python train.py --num_hidden_layers=13 --hidden_size=256 --num_attention_heads=2 --num_key_value_heads=2 --head_dim=128 --intermediate_size=512 --vocab_size=6056 --hidden_act="gelu" --norm="layernorm" --norm_place="pre" --norm_eps=1e-05 --positions="alibi" --qk_norm=false --attn_scale=0.0884 --bias="all" --tie_word_embeddings=false --parallel_block=false --extras=["capped logits"] --init="normal" --init_std_qkv=0.0255 --init_std_o=0.00499 --init_std_up=0.0255 --init_std_down=0.00353 --optimizer="adamw" --learning_rate=0.00149 --beta1=0.9 --beta2=0.99 --weight_decay=0.22 --lr_head=0.00564 --max_grad_norm=0.5 --warmup_steps=312 --schedule="wsd" --decay_fraction=0.794 --decay_shape="linear" --final_lr_fraction=0.0 --batch_tokens=[32768, 65536, 98304] --max_seq_len=1024 --doc_mask=false --train_tokens=304000000 --max_steps=5210 --dataset="wikipedia_en"
MLP neurons of a small language model. Each row is named by its layer, matrix (up: input weights; down: output weights) and neuron, and shows model dimensions 0-255. Each number is 128 + 24 x the weight over its row's rms, rounded and kept within 0 to 255. Numbers have three digits each.
After each neuron's rows, "fires on" lists the tokens most often at its 100 highest values on Wikipedia text that the model never trained on.

L6.up109:113118092123142135133172104136105148119151123159055126138109133199141101121121138114169093073140160108113123137141095141118132122124128102167157112139124135119136166097134127107116117130160109133138147098087117120129086118149116098117145138146153074087184099132142130154122122166121161151125136107135142154131130118170097102150100069113135142138147072114174143155097119113154153163117114136128145176123151111145121127107116120106201138170163146095103158135130138105164152183137134101150089127143124126101166116125162108116140133128107137106104154083155130147111098145115114131039089110130142150150133103101139143131072115141135130106099126147130132141134155128111161112128151140107106106086142111149109153145120115095149121145158120142124140131124166120133134119108106
L6.down109:085123153139141110146121171097110106111128125123125093196077123129135139148154121125128166116103107141106128115150103127147103105156107135146166095127135132138128120114148121110087135073120135137109135093109167142135142083094136158134103152117132074145089117143130158107132115151139143138113132111086182136099135136126124092119123133126114100074174139115125152140130129132143134134095138060139195111132135140153168159125112134162131124128113102171109141133190126148143081110194156100135147109147096133118120060116140128160120214116100127163151109120124112119133114112140113113146104124123113148123143141125134161146154136125105131181166119131163109118156139106115113107127103142122130114106103159134110115136101108121127149202105155120135124146110137158089132096124108
fires on: "."

L8.up304:077129151132123110137112144103128156087146087118114129133119135159170129113105106102145117097165149149131138112125083120136117130124065112111135174135172155135141124127134147102144137123102138146082146159116110096133108153098153190156128092137135133092149131152145112129133111152134168125125132132121121131130136161164124170096109106106156141164135176177148126125117109149103129145127129076099159117107125140127131120142121134102125143130143119087170134104079134090129173157155120107130126153110116081104118100119075117088086103126143097115123066091140120183096128110137164142142117148133139186150119141131131100126116146138144119152093093125123165120114105129112145145063152130120126146142115121148154091162188116096119157139116151093140154137157157175098121148111114
L8.down304:110137150150093129095150167126139116128118140117145140140139126117110144110124115163091125161116152115179143128135140138147172125122089133135155097115107132126112136111115139134137106160149134150154142134127147135109132164123133110122151144145087125141155151141137127143145107088137126131109174148150126140103111163143147131150145144180127148140139105132117131117130160157142126096146123117136149117176100144085144132099096113141103152140132096126112146127081124134105096134093131153117138121150129125144149108163129126160152135121114120127135131154111139104142131113143109124117155133121096097127135226131120135145104085103139123137094101140107126106116112141102110115119136118108124129145009155111076127117120155144000122181120136163105118148145115107126113148115107
fires on: " M", " B", " b", " Ne", " I", " include"

L5.up489:170161102117154129145144113121177109132094103147098119156170100148193132127146136137140144086167142194085110157150125113107145134103124115151122070150135129129140142192173113133149124103131156154144106112117083142136120141139096098106193110136125119089116123123160074113143124140111139133141138147128148127136075130141184124148121102136101107153143141099135108153101148113149177139106080133144129130115135110131136120166144074100125145126105123130148123119159165134145107107165153118125112154126095149102115129152141088089134169115118137118137060124114161106150111133150134130120111099127146080131130126125129128102101130169133169185117122157107101084128157130113109101099123158106126155081111127119095131112147106114132141097117092119138106140157123145128159092126121
L5.down489:125194138111090094106097123113128102102131122118148137082087143109114143120112125104176130135135118125130143099125164123093139129142140151118174119141151111167121130102094118134104089150124100079127131122150143137113176170100129163130113098122143103107157145147121115136105121148175149138115141112117120152166150140135103158129151131122110121126117112128149118187107124155114113168081118118133154117085177078114135127116127149100134156148079133098130170130159157141127095119171110104160098142096146107141165142122149157135141129052176100122157181127094092136144137093127153145113089126118151126102104170097105128134106165119092104128102081104108141160127123116144134136147110174120105124117095106107124117169145117148132080113138153132130120146121119115165132139184099
fires on: "ing", "ice", "er", "ist", " as", "osing"

L10.up262:138128156074125104172137126128113137108132088151123147121136166144121122123100175143098152154132106133094174127111145121087161136132112123070086126134131146147126144162135112153131103152121151068155133135121169117125153100143120114131139144137110098137140087152144082124151081105138157175131127126124146168127144113105133171100129127094113138137111152161150095142148107102123105109105101144119152096148142070125136111169057108115107117141118142130197181162113113126097109151109138112101113098125108103101130118156195152135111093143099165150115115089126100115135115128106125137143115109164159159086135094104101134090103109133122159142122101142113133119156155146130188150108138131130134141131154157113110146110122092137147120119079131156123147123149180126141132136106162
L10.down262:112097120147120130148096152138109131101158150110146137137139157105147151104099083100144125113111168125153101110160119129165125121144160124190146140153105126149103166092047127113115123176132137113102163111108136142144126148125128118155076188109147141148145164116098132120116119168113160165162158101191107116114124124171137087154141141155164073137144135124117092133118114138095139142159125100085122130138135105120143131132117100127137111145109097135151123111119118119153109144137105122170111108127103125097130140126166068136146128101126127108186122113121124137133077123140118107164074135126108159117147128088153146121146119128143155094110128083118103156120120106164153147141068118102096154123088101122126171159142147115139108134097100098116132143146145116145101157169129
fires on: " ", "c", " |", "ar", "al", "or"

L3.up291:105136126136094142142151126166107136145126077138117106082154115071143078134116170073134100115077147118151130121155104116115118131107095124166106128108125141109150190108136167154131135143121132124096097117130125149060130108109102139156172116121135101094117136173166140104139111154139109125092168129148113118136109144128107088120139097118118160179086147108169128129148120116134146161128109153153110158081101139120141129123124130118134100139112112102162160114126126112100169182148132133084135111113118133122177130142126115106094139100128142131136165162119106117107080172128144131137135178157117128152148109139118140126163127117161088124100114158129126114138107190124134093104156110139119074168153111123119131130149102111135149142132139159112140160136132072093126179145111
L3.down291:153135141115126084126073090104134136114158175136107147146109135161115165135153107157149149175131146105095134107081155138144123085135120130105112142131143115122159126149143127102089124106142155144147143159151164133171129138136172096108108141077119153122105173112130132117108101081114137156154111142116127137143158131113127148156125185146130131085115097128104138121120138137149140072113157147150124102134137097125131079126132125145112174147173127122120142115132124131124098064128148127167121133170136124141107137163136138136154119134123136147084110125168142133151137092104102148169095122131121103073092186084127091104090132137111118155128152116093121136092133092136116139149118140119125172129099115119095128140126172137102148104109070064162130145123137170141127111140172
fires on: ":", "V", "L", ".", " to", "H"

L9.up492:107103086068145107103141142130098150133113137120060167126127107150130134167159134116172113144116106139121154125161163135111176125140160099130122153122103115127121139060154161107129146140139138158130107147114077131144083094145129108154141131159140128147172081100150149159118121131134125178171162151128106176126135109145120143117106152146161123141128144116156108117138129101105128114129096143158141117084124093119159148116090144110121095167178101075134143144102149106119150110114118147139128115174181109119109129131142119133149131108135113120135097105157154135138122188089160106144140126130110124160139107149133112110129073093108116106124131125120122118117101136184113149102163116107122084134144127166137161104136163158141071081121107124123106119129102134149156133080127
L9.down492:057177146161132122128120131132123081130125080104077098135142138120112140154092125157112121120121149133135149179138152127150075122112121134130136125137123130085121089114151124147120120107125137137129127110129074124155164134133182118128150122137123095183086157140106109122127139158100150157090105134150140130132107080043158164114127138120136140112147143114119137143134115091105155102121137101118151157097102151098138188131102074127153095095097135148130093090144124137122132180155077138134113173114114126135094129125133136134129138134143139114106160128124123108135135135117111152142131154102152124123095180111119153125143148128139111168146129175118144121138197141112135127147125129146103124122100147124128107169178123082085162140100151104117183138122117120144126128109174
fires on: " t", " T", " under", " Over", "t"

L10.up118:174134128098138132165132096112068121146120142175112121070134125151125117154161102142130123074099145128120146104122089092093087136092176119157141136166158141124140179160134118095114132104102117124132126128127108073096121097158142107155145079123169134118129119136156123158142141119116110141148132117131149118105112132093105096130085135101152152116139151123118123127122122101156091115073168134166155155140122118138125125106137108128100112140118083120130176126121121136143137164107109159118131133134117117079172122155162109068133118109143172128125144126154118103121105117151168160129125108141106123110156118193111109094114161137135111111149121146144111111079164146157148147118152148145126122131134101156089147162166121088137130146169123145138130153156172095152114123194130
L10.down118:137098107142156122131122127128114080105129100095105124096090095146076122127126138117163110203120148128136168135091134146118108112113150107136148143165159121123110108114155131131107181130093134096072188136140105145146132114149142132111126109147101128142124165127161157118128102138135175133096095111117143131103150155161111121171127164184167138126187102130131090113112089093176145175127132119126107099103100130123121111173113115159104106151098135114156112101151145129136105136161168102126137187143149148104134145090122161097150167137122121113093130098147099103141139144150106113131147125088159145154135105089108169129122103146112139147147127104109123147144121124125123107135046157117131133124126123115120145123116128145155124137159100119159148115124091147109069142142126
fires on: " and", ".", " then"

L3.up157:117125129081091113104115081128165134112162138084088129127135122153126121181115172130120092142106136130115125158133090104151125080126094092166115113109130105090144113148105122139125091140117126162123119119124152116096099165127107157131118119126121147131084158119122134093116119140126128191124127065134156159114135164082157066099155113150086137147134083099127088147151119132166111167149129092137173078116079186136146144120110104125095110149107143120135100124126181138170127141139131140150125176183179112129118115138129171163145139127121103087125099098143182108141125102147129101139111113132131160094131126132129115171128147096134148131131101089134131138095142128118153138140144123098153114144136112125147143152173150117137108129116127148144094108164146137142116136134138
L3.down157:161129145140100108119131112138161150159139152190102097109099112104138109124098129095108118122109168113075109149097126164151110140129142119099109104155131090131150092141138097128123137160144106122139107150162078144117084090142118117052137158119142099156149142121145086097124156140119147130160104127100125109148117152130156116129166146152123158084143147093105162159156186126121160143127119155128177076116144168117097173138136077144181126175094101106136076119144138124154157123116124149117124142143122114128093128092130112085143129100105144120150096162150150143144097127152157147117125139107119149122145147138126126133106133104099138130129124099112173129098138138120100089108129130081129139131110162164153151134123127142139125126116125157145099111076134113144164176157164
fires on: "ander", " President", " Minister", "al", "er", "or"

L6.up36:113083140030111141144178120149097141127111159084138128118138142100142116134148131109158137110104118175149136128167119124104152116097123131179098158108138091116108165140133186116136135139135112160099094132117090141095137160141135119154148089128152125152109113092160129132122104166158144161158123135142087130085125085133120162117105099141161112101118091107141112136147140123105137131161114135155149118137105080132156094109091151139136118155140134112114117153133123090134106139114134141158129161145154149119125147174132112102081130107158174135130078106130207130149125155130119164146124118166133113097121117139125137122149133081110128101162126143152105137074075126139161140129146127088133123131142113163168124100137145116139072118128142142101094112120104120124137138096119
L6.down36:104165167150148133133107136137112125124137094168094140121079145126168101114132162130119094120099150098152159134120133112154160118155117110158080117096165148142127092121125144154146183070155119090135093164091104127095125136124119134087123125099107115186095122088086145151118178138065113110115114128147104098099101128100129163140091152125173134140122140158161108127102127133140118152117136151164151120133092116124115126155109144158133134151113114200150104143143124154112139118174103119159137138162156154108117127134150158111106132112113110123157159154109126136136154166092120119125141136087134119122130076117134113111132089123111108102147133120130179146126095112092197117128119110125101131085158171124150114141148137129134140097110121139111161140136106120183132103147124
fires on: " t", " sp"

L10.up307:165121110112118082136134104138132128136099123168137135075126113124151147131138169141103113173112125131128147108081129119126147132139143116089097105119096121141139121174125119140140139120108157120131123181161136096095106145132104159122126166127089153127118118131105090130159094102141091152137101137132101135137101083110141127089156157175123145136100108131113076145130151136094100108157107161146103146156108122151103111106114155078120112182126116149139139115141138124120136149079165125113152105136109115134133156139142177115112069134146143132070091131150138181136090170104150178092087084140141106150168106132110123112125149107124162155139157139073172154137112192122126112099158130127125105155151168125119111096141150131147131136086110127147134099142124108149094117122154
L10.down307:093136147126130136120155136104146124110141136102123137197125144128098119121117113127157140079149145110165117160132112115147118132117077124142145120124180157107145151111118138113091136125155108116126137076115146160160145103132142110149144102155172127124147110130116149136128143153133140121105146117124164120127157142133125131157098101071149115116154134110149130118108081119130143111121135130140153112114130126139135142163154108159155132064147125127137111143143127125128117143132098127152139178122122134134117084117142122115112179122114140111177179089138129089112145113112090114177160173105102127130102196102135155137136080126105088102077128133162117112080175120161148139151117040123123150095131120107120142111123115133035103136154124139141145114088112147114176137133114
fires on: "\n", ",", " |", " and", " "

L8.up462:124142093104107105138125130139114138144107090145125125053170160116112097141121099121115131165126176124135135147109101092124105115119087118145116144160127108093131130144135105146143127159147116121098114081152121041108128139190117148130149167085172151107077124120137096141121141115150104128145143092166094124144125149107133121102121143126158098143145130122121178134153070127108128169149126128080122114160076137107120140074133133061127143127092141132165145127123133118133121151122144115126104150135114125127115172119152134119130118116099127123095142133145115138135109145158155149091104131147160206158126120167098149093107149128157167094128122169112138096121120176110139151126137129137134134152138146124099120123131161079135113167151151132148099118178143105125103133144134
L8.down462:130143106127143131152116084160123110101111134121170125132131116122111144160105121147135119140102140115160118132114144147158132117128124105144156160140124136116148174137138125114110128093141109127166118145220144149162131090112141166134163110129129115150119153125146146119124124139151061110133133124120164157122160130146144166156118124095105134129154134122122119119119107122111121067140132110132097087150128118161146141139129095132140100088151130123149140137133144107136086160143098139135192148124110116139106067127130145133111152122132158136133119179154128136101134105060096106095108129122128108104124217140109153111141134143120182137156074132096126096119170093140123089111103104156158152134077114108127120130102100141029123123151085129136133130115112097114133147123129
fires on: "\n", " he", " and", "8", " she"

L3.up10:111134116107122126108113086100163109095129125067105118119148116117170146170165107119149113104133140172125139164128088106067113137093127118158158101139120096144117135198094114054141117128131144172098137082117121130119146116082130159124141121177156152164119158128159117128114078146112161113107122133130134153105091142080173144136150093153154110146153088118166088135138120127132146124134113100100155093097110144165140120109147151111126128152139163122131078128169137128159124124145119124135090164098166146132085128163126165138157144124171102142106104101140130092168140169159126135151117104156144110141109122120180097131109149110125142127145125108153128132089131120124128131124114152130168130104128120157131104172140115113132154076133158129106142100134104118136130130124108
L3.down10:125121116090111154088130128188103148139119127140111121140138111086100127140094121169157117144137103113156144152170110143119141087103171109096107120145103140083123106109090107134148122147149155086126121114159149123111144116137144114149128149136097159130099154123073093152139092184142123114093112121101144118115091151125138157160166133149128126123145098149168151123127113128143091093097112120121138129164120133166137130138130126097139117146096166129106137139122097120162083106166152095099093124128157102145151115106130143135148136134165127124162141099145143116134153150157134148129131091123165127078109134120158095107075153118084127146151077124085107134101165135130150110130091178163146174123111150134092164110174135072146158119162127103101084163132098145131140131140149
fires on: "er", "or", " South", " back", "ing", "iving"